From a checkpoint of a small transformer trained on Wikipedia.
Size: 10 layers, MLP 1024 SwiGLU, vocabulary 6798.
Training: 411M tokens, 6266 steps.
MLP neurons of a small language model. Each row is named by its layer, matrix (gate and up: input weights) and neuron, and shows model dimensions 0-191. Each number is 128 + 32 x the weight over its row's rms, rounded and kept within 0 to 255. Numbers have three digits each. A neuron's up and down rows have the sign that makes its largest values positive.
Before each neuron's rows, "fires on" lists the tokens most often at its 100 highest values on Wikipedia text that the model never trained on.

fires on: "-", "ae", "e"
L2.gate397:126108096139103104088069044119137168102141099142127050167164154153116158109138101125127213154165094162151120082122125101153102092116130172102138093111109160104092081153151162143160157142174111129097096125106166134123133133141112117131111162150105125164148083089053094112138093127152111133076176154119119093132129139160168116129139150142109172150134172166133129103123111127114053091096129103130142164114116091112147081044149108093104178125065137130101158133128124153131100179172138112138152158103167141171161160043111157155129092088127151116177106135147138130071160078136151158
L2.up397:129144131077151178121098106109114091101162152161130125129142139151180088146141155111082117151168161135147140152160179115164105113148124116098111255137103141171137131178152150102121105180112083167028129106162140089098167176086131153165135088095157215109179080098092113148139083145135164105160109126092159112125077184154114116154109157148140173127093097154163165156130106116130118144140129093155162085171106148145114131137120142134182124138138158146115108158145118211101135157083071136106171112149133158107116113097146107189192136095100143167135028143110170180102106062110177088

fires on: " and", " but"
L5.gate823:140112147128127092133143090124209095149106168147102126156072155107130081077144179072122120145154084099114141134059126136090119120119128097153164116146143135126151114130102139144201103135137120168157129178142106118167177078125119115144087182139118148117143165149173153159130118124149152182089147217154145169152120138122095136112149157128139176175083177100117086130104123129039124122152163170123135144096155093127115129123175100165135134114100075184147174079145122090114082083154168146114118121086168163123082158122092046116185162122098122097122129123117167168141145088104114124
L5.up823:113164129143135144164167071122194123141067123178167136134145145174187147104112182102115115128121103051078106145163112161140107138153176195135156117134138150112177117134131126165115140140125124103162107146151140161179185131168107083152082128145230174118157134166084117132106161133137148116153103109089130114099123129139166178165125092146097099114129155099148127144127067065108115154069077115128116095168155078110159127099110119163165114155087112124168115136155113097179105149148098147121109130166197152112159132168125138149111134114206198183166126109124153096179151140113072168

fires on: " and", "The"
L5.gate876:073161129169126068148146093127169108115132119155065180132139106098095092117111170112144140074119062101132129133177171147101083119134134144082187152130098141155159113107067158182149091119137151147156087137121138095086141061134164113138114149072145135147144124144092139118156089158105192068146096171186172099096145171162085180124161139153114157117045140114096098142157120132062086148115142128154137186116132094107115090122117099141076139142155081169129119096226099141130135096111177103122171121087133085176115096105152100117109092175166112127150154132103171099128119104120128104
L5.up876:162097155132135155127141143099129124119104131062108155185156185093159082095063132111171096101080099096104104122099107120118162087136163060141080140115119134132151147129106144152083152128182057167184118071175097155112118075114146130190087157132155093122138212137148141082135086096126105138156094126149131140087168108110123118173151128138161121075138161126142154151125074083185074143166122155092140095149174153168182149175157150149183119150169125123124087140140160128130146200108117143070113129134173134125053154159117125149108107116125183095128060083149177122095077118101108120

fires on: " of", " in", " from", " –", " on"
L5.gate423:109093127174151103173130123150138150156141134125129185133117104188192155117167235152124130103171124085075136102123188091144133131059126145110126122099098124131179187095139146106154129188118121100084066151079162088109127124135082099125128102148145187125176110125158144137086129115161115152153101076089154085119081145092141148128150153118131181118132170111168144097080126174165066076113167122093098149113133151134130139105116125115103147137186138135163132131123120129096182204161196081066151158119127140117087113110102177176148146111112060091183175141129107116045059034162158098
L5.up423:093158191076134084137150140190053075134153127159112137137051163126129085084106131206161111117100177119109143165123160145139090112156172125177124083123111127159110112113155061162128108105159141129097106128085118217143151110118131149122063161106121177111090109122170076167133101115116156136087125122111134166175125137161146124139131161163142119055129128138141114124154124175095102140120146148114156133115110107172155159155109140098140110169147087182129170129171107093154123107093079150109036124123136172143147116157105094083110129099131151067164119083165145091151112108087187112

fires on: "-", " ", "re"
L2.gate428:147112133116138033140125108130123078091166141108141075151125173125124136116109115082197147133161105142090144107149128084099157154113157150136106069127132073055098132141193136177112163162118088133083120110114147180110147124107129090195181125159129099092106117033145207090145169128158060131091134148033100159140107178169094126118170139169158228073108141099119118122127099120078138150051142110187106151147120152122163126090149143145080162058084129137097142161154130146087129104168085131118160137113132115157119180127089090163138101142135134100123146137119114167108142059188156149
L2.up428:121160104207118134093097158124138114069143099128153103071179113099154147145179083137151088119130133166151109158106125131109089100155059092125139147078075068141124090147132123134105171070144065115119141076142146128105123120115104119155162125120078114104147081098109119153078078074133085115180111134122131119165178106174166127167077120136133120118153077116145187137135084182185130100125218184182086161084137101088119083108168104088078130192139149091149120077094143163083134159151143108137112108138145154172177121116085150090210120096127185160154098168143119151130047066165030146

fires on: ",", " and", " was", " after"
L5.gate710:183123162126190133115136136139097180146151172094096065066162128111131066146137177131134149098140141068159112123173168135075112120099138154173200148096133108091142138109099201171180101104170088121108107115141127113149160130080105150114092103117097127069139171127120171142128122130140104108084146145124208102147118137124091110139148134136107133152099134139110132141128168125125091152140116148108167107138158047140154138127154047174137147126097078128169107185149109090125162106125101113156131133094177131090088076157142131157108078183114146087133092134084135085087156137124178090
L5.up710:143109134105192109124129123163096161063136082133152138041122166069140180106156141108086120131101162132115120120135097127092043152121136140159133122128147123070154132149169134165126124106088168141089175108145166077205166064131156087179136185102133093123072163156145123112098117162153099087137172110102106096099151106111136150129151161102177117129177190108117125122145096086108114190108088160110137115213113117035148097104132101187190086148108176159167138077156129216135106096103114094063090144148123095123159122095139117131174139095140102138113154161083176144149084130102072131

fires on: " of", ",", " and", " member", " for"
L5.gate413:143080124123137079074165154128157108166089148091081182086075140074121075141130095207161096155154111111152153117090152107138146123117132162156150110092133144125115137119146147115167184137134163109142123092031127195106111164126084149158096076146164084093143049089138119139169145150164142093098134128160176085091091068113153146071113128125117171144140148110119129118175145139088092094124138084146193133137173129178050121136142176103109109165120104131182153112125139172152191102152153108086101155138103083153128152059172095129141150047146139175141142088130135141112185109116162112
L5.up413:136090108118121114173143171129148165142065179162126102146097132094151122150103117168098114126120107122153090138087124109160146131139149103147118165144164157146157057123121131099111130136103142119134120172132179091126095151138067147053158126132081116123112149161111159106221118097145152106162100131151053097091196130114096133134055164134146185124107118131143123152153151053171166110121104110162108054134123194103130142121141128210150136124184118139081143129159159157163134092136145164116140148133091095110089081168129068146066114072122107146186150133088095210173077112112128062

fires on: "-", " as", " called", " Wat", " |"
L7.gate451:182110144141114148108074128108134113153148199161079138101165140123106145122151124080105087132185171105120112147110120103144137124083168091175152125066110136145154143153059107167069148160095117140140095112138106131168131155081129139137117102197150197112139125178127146115184143113112125096215144132059111133120108154139090149133158128156181161130098138113139124168183142147092162104189111162113159115112133140163153114148160160127127128189080134138112082129120137134177073103144134111133156137121177065063122142141119114143134152081141151094148157096134099166167115085176122129
L7.up451:145132147081107088127046195161127057117081114191182075095094122097098112129138106128158185129135122152131099153174089116143132090177096165182117089144082117115110064142144135138093155122131115113119158132139175109110181123127118150114091192176156109145138152145129145080155156130110061133108119131149126136091146147101122143124198118129138089149096112100145152138160106146099125075167171102139098126119101151127142192165158172095119170094089191070080099115159135129125096183127170126208127135092213132076154124112072123066187115157157140110145109140127143088145138146136081182

fires on: " of", " as", " at", " on", "|", " in"
L7.gate468:131147117120111159117125172170158165150130169135139067115182133155166091174133163157149100116107090155143058071119142155111094096085154089119135077124143099102168089131107114113096166185163168125172051198145134144165101158098090194114103159157172152119089144092147118173162100096100076135139219090155100146144095085124133147116095070146159129118170132140170093152114128120108104104163117130136137163125123149110178176175130147189183221144107148107183131096084207124139088182079120107087145101122155166126095139131145092155138128108149050120130182094114082091096111084157139115
L7.up468:093156103138128100192089160173137107130140127127096002133084112129127111152120126161144178130086114139140135156132113094099099168159118097137132112121159115182159113163136113155125111127137170140100117073067200108185142132154110119147161136163129175165107132137097128112158110133160102123159118129142107115136118099168042136052110135162186169107134118147115145117096088121109189099171114117154076171157077070118113130117119139161151199056087137089144112130168173129135104203088160139135126110094122150092138083071114106178116112121131072134130151127088158126133141086190133152

fires on: " in", " family", " on", "oc", "ac"
L2.gate315:093117167145138081110159133185134111151129110127109119115101169150133163123119153117151178140123105137130102090167166122085113167077155203163170125137161071097101159148179138160186092149111154153142138076125170147077142117162064056131109118177066084095139175107226168169153116095147140225048099131089080104137111105129087120125100139170162157125142156098151157127106117154127182077090119113143053098135220142153090152070118158120071068132152148131133116131108125172173162123156141126107159139119128133099141156139100121143099118134111084134114141082158123078070098115112122151
L2.up315:142149162140163130099127143103170042085037058143130138108122131149174113134138121123145113143061087127134131133116152116150140158110151109130088174180074085080139105136125147112088160131130115155139143096150141103146149132170107163052105162114115132092128144106149152139133077107145131160069091112060132142096053146121128119107134123168093107146082158160134072143118143097119072113148137115177072154152174124091100191134059113123158107122141143148120188153149112090133159182103179147094137120175095214123135079144136130162164065052105160156129117056162098137140092203110166082

fires on: " and", " he", " she", " had", " After"
L5.gate285:092090124114128153171167127065096108146113127149126113182135121157142147145182094115132150127075087159097179078080109115175094126042146110147108131129138142061156094133109134109133045165131117117142161153192152084159156136171107181163124162105122174105140123130102156135160134165127122140065132110081120137136131170157124111156105063150133133153132157074094112160141164150105102135121163128061152147138159129122121089030155144124156120175088142135168124051067095137144086166175147144078155150145107134075128123158095138142105132155154093087072144114161119128193094136144143129
L5.up285:162115131109164150119168158147139161152084187107134125080086116145169109139163185035135103075090118054092136174153185170129122114069155146153115134114144153103164101137179137138142120122101116162131132109155115081180127136134121112131138143160136090139182169178204172159162102197110115125096115126080158134132184156108106120195115109124108068153124100118131080147111111132106088074080142167200135150106096064114104192102139107159073092104140115124168124131094162147135137168198095138112126126126159139061102136120116140160117077102097101079137109127142132070165146122101093123

fires on: " early", " later", "day", "Early"
L2.gate663:144123145085117077151102106142128135142119170129146062148126142164142181109088130139127126089156140079141153119115115170122130111090124156134081044216112107095122122071138141125178150141076114111102127190124135096140106088104085082102125122135164108065147115148155116139101083107101169109111170166135170129112111110150135146083187135086055128111151145066148152125121122178040126107126134189126125147106130125189125126141090162117131161116159136100187203100130138143136140167104173099155076123148110127109110083151144098137118074097152105104155155146150063094093106134140173124
L2.up663:131119119184128123161123096134146107085119098150128153097081124090111138155099087182159080126163126079104122163106126144105155132066157142183048142135148135079112108130161155144178133121116124135134157090143134114188075095146118111128121158163148116126078105057130150159132075153150119130148170141150129172128141114126086063105185169124152110085130144113151107098104172081146093128141131172118102156105144091078183117093117142095147151085114122078142140055174153118128058164095183112092139110176124112125135088126130131141180147187112202071182164176106140129140110084100084156

fires on: "v", "4", "5", ".", "iv", "it"
L2.gate293:103134094119124173049112091071081072099125135163174143134087135139095118108092113094105133148136129131093147119125181117080082138140121149126142110128160150075155141150118169150137102100127167118062153131118146116150127082099108145138106067179131169111144167163201093137080072142148145110121199094145144169118138166109131177158126119129138129212092144038123111153134138177074085119184073115096117112148123154099093109096145128083136103106136124082150137095145120102109146136132135123132172130105173073153063034163107117181115063112093078071128119094145099100116153100144168127
L2.up293:199135121093140132154091089082164156114109133179123160150129103094082177115082145090089128175089040157075138108137062127166090122092135143080119071123181131117132094192105073125064136065205112111152150149130154133123186098139075077075085114097143085065071153127126095121114118179138087134192132200108078150129129195166140114128105160131172105103137131142096180065127106143101161101145106066091142100084159154151215130146133134135147133082143125045114143131145073127132135080138099140106193113137182111143103080147104088131089130153114165135110121163152178162113126142072138129

fires on: " of", " ", " in"
L7.gate610:111116118152156110145099181172176098120156142123129104138093142055158064113134086081140170136108141151155120137112092131106155094148143141156128129081147083124160117150167115083115202123023174100185134119098116201176126149135186139202105144146150111097131179116187127114127142100167106122155159173123131085115126098095139097082160098068209118088144163122146160182181112127092182123139150100127085174143118164140117128119133189098122123126071119130146106053108127203136094114103085108110115119140123139088087153109162109119065132157145068076150108081065153175100185123176117111
L7.up610:143128070140132141132118167068121173137143156142136073113116168080063156138140128164181133112126113147101155171112144123068147117156137107082180093112142148151116100135142143096140122169130160165172081160067147122212181164164117173132181135121133089105149084135175078100108131113137140084139152130128122120205184101075074163067116162143217146108107064157179162190152121118115185127092145212166088062116076152103119093090139138126153101138121148123121130139092157192168126121056160133122132144119141112135068058088139123118100071094093168108130123115109112134123113094178165106

fires on: " |", "-", " but", " can", " could", " was"
L5.gate371:191102119124129088100100103084166066128148128118143195145092170132117071081094181123112133142136169072084138145154156110094092161139162121115140185112125154137165190204127166175141178136097142092113155098114114113138129116142111152173140107101142072078148156127099112099166188120133076142137119134131172120079132116126148103133141141106057155089098155110131086114161082109103043126159126090129139101109106120137107125122109157115087149108139135108128157084121111119153150103136157104128113158128148186112070085132119105178139158112100102145089062096146153181088158111138080150
L5.up371:129141112125149124096137108068185165163152137162141175116093131117114085111154117097144175134103147148110069124144176145130153124138132133141139105167110173157141156165190149176170098127105148107065131112133171081157167160154115102129122160100160116165169091152112104149139110187102099145149123145113154116121126102164015085117163124197135127090081116080161123120151136133186129108090158109123159069146196116160116077084161118147132143167115095168091153112165091146132124173170023138147075116129149077114125125139104152151114112147123189138130093178126138051173097099160141165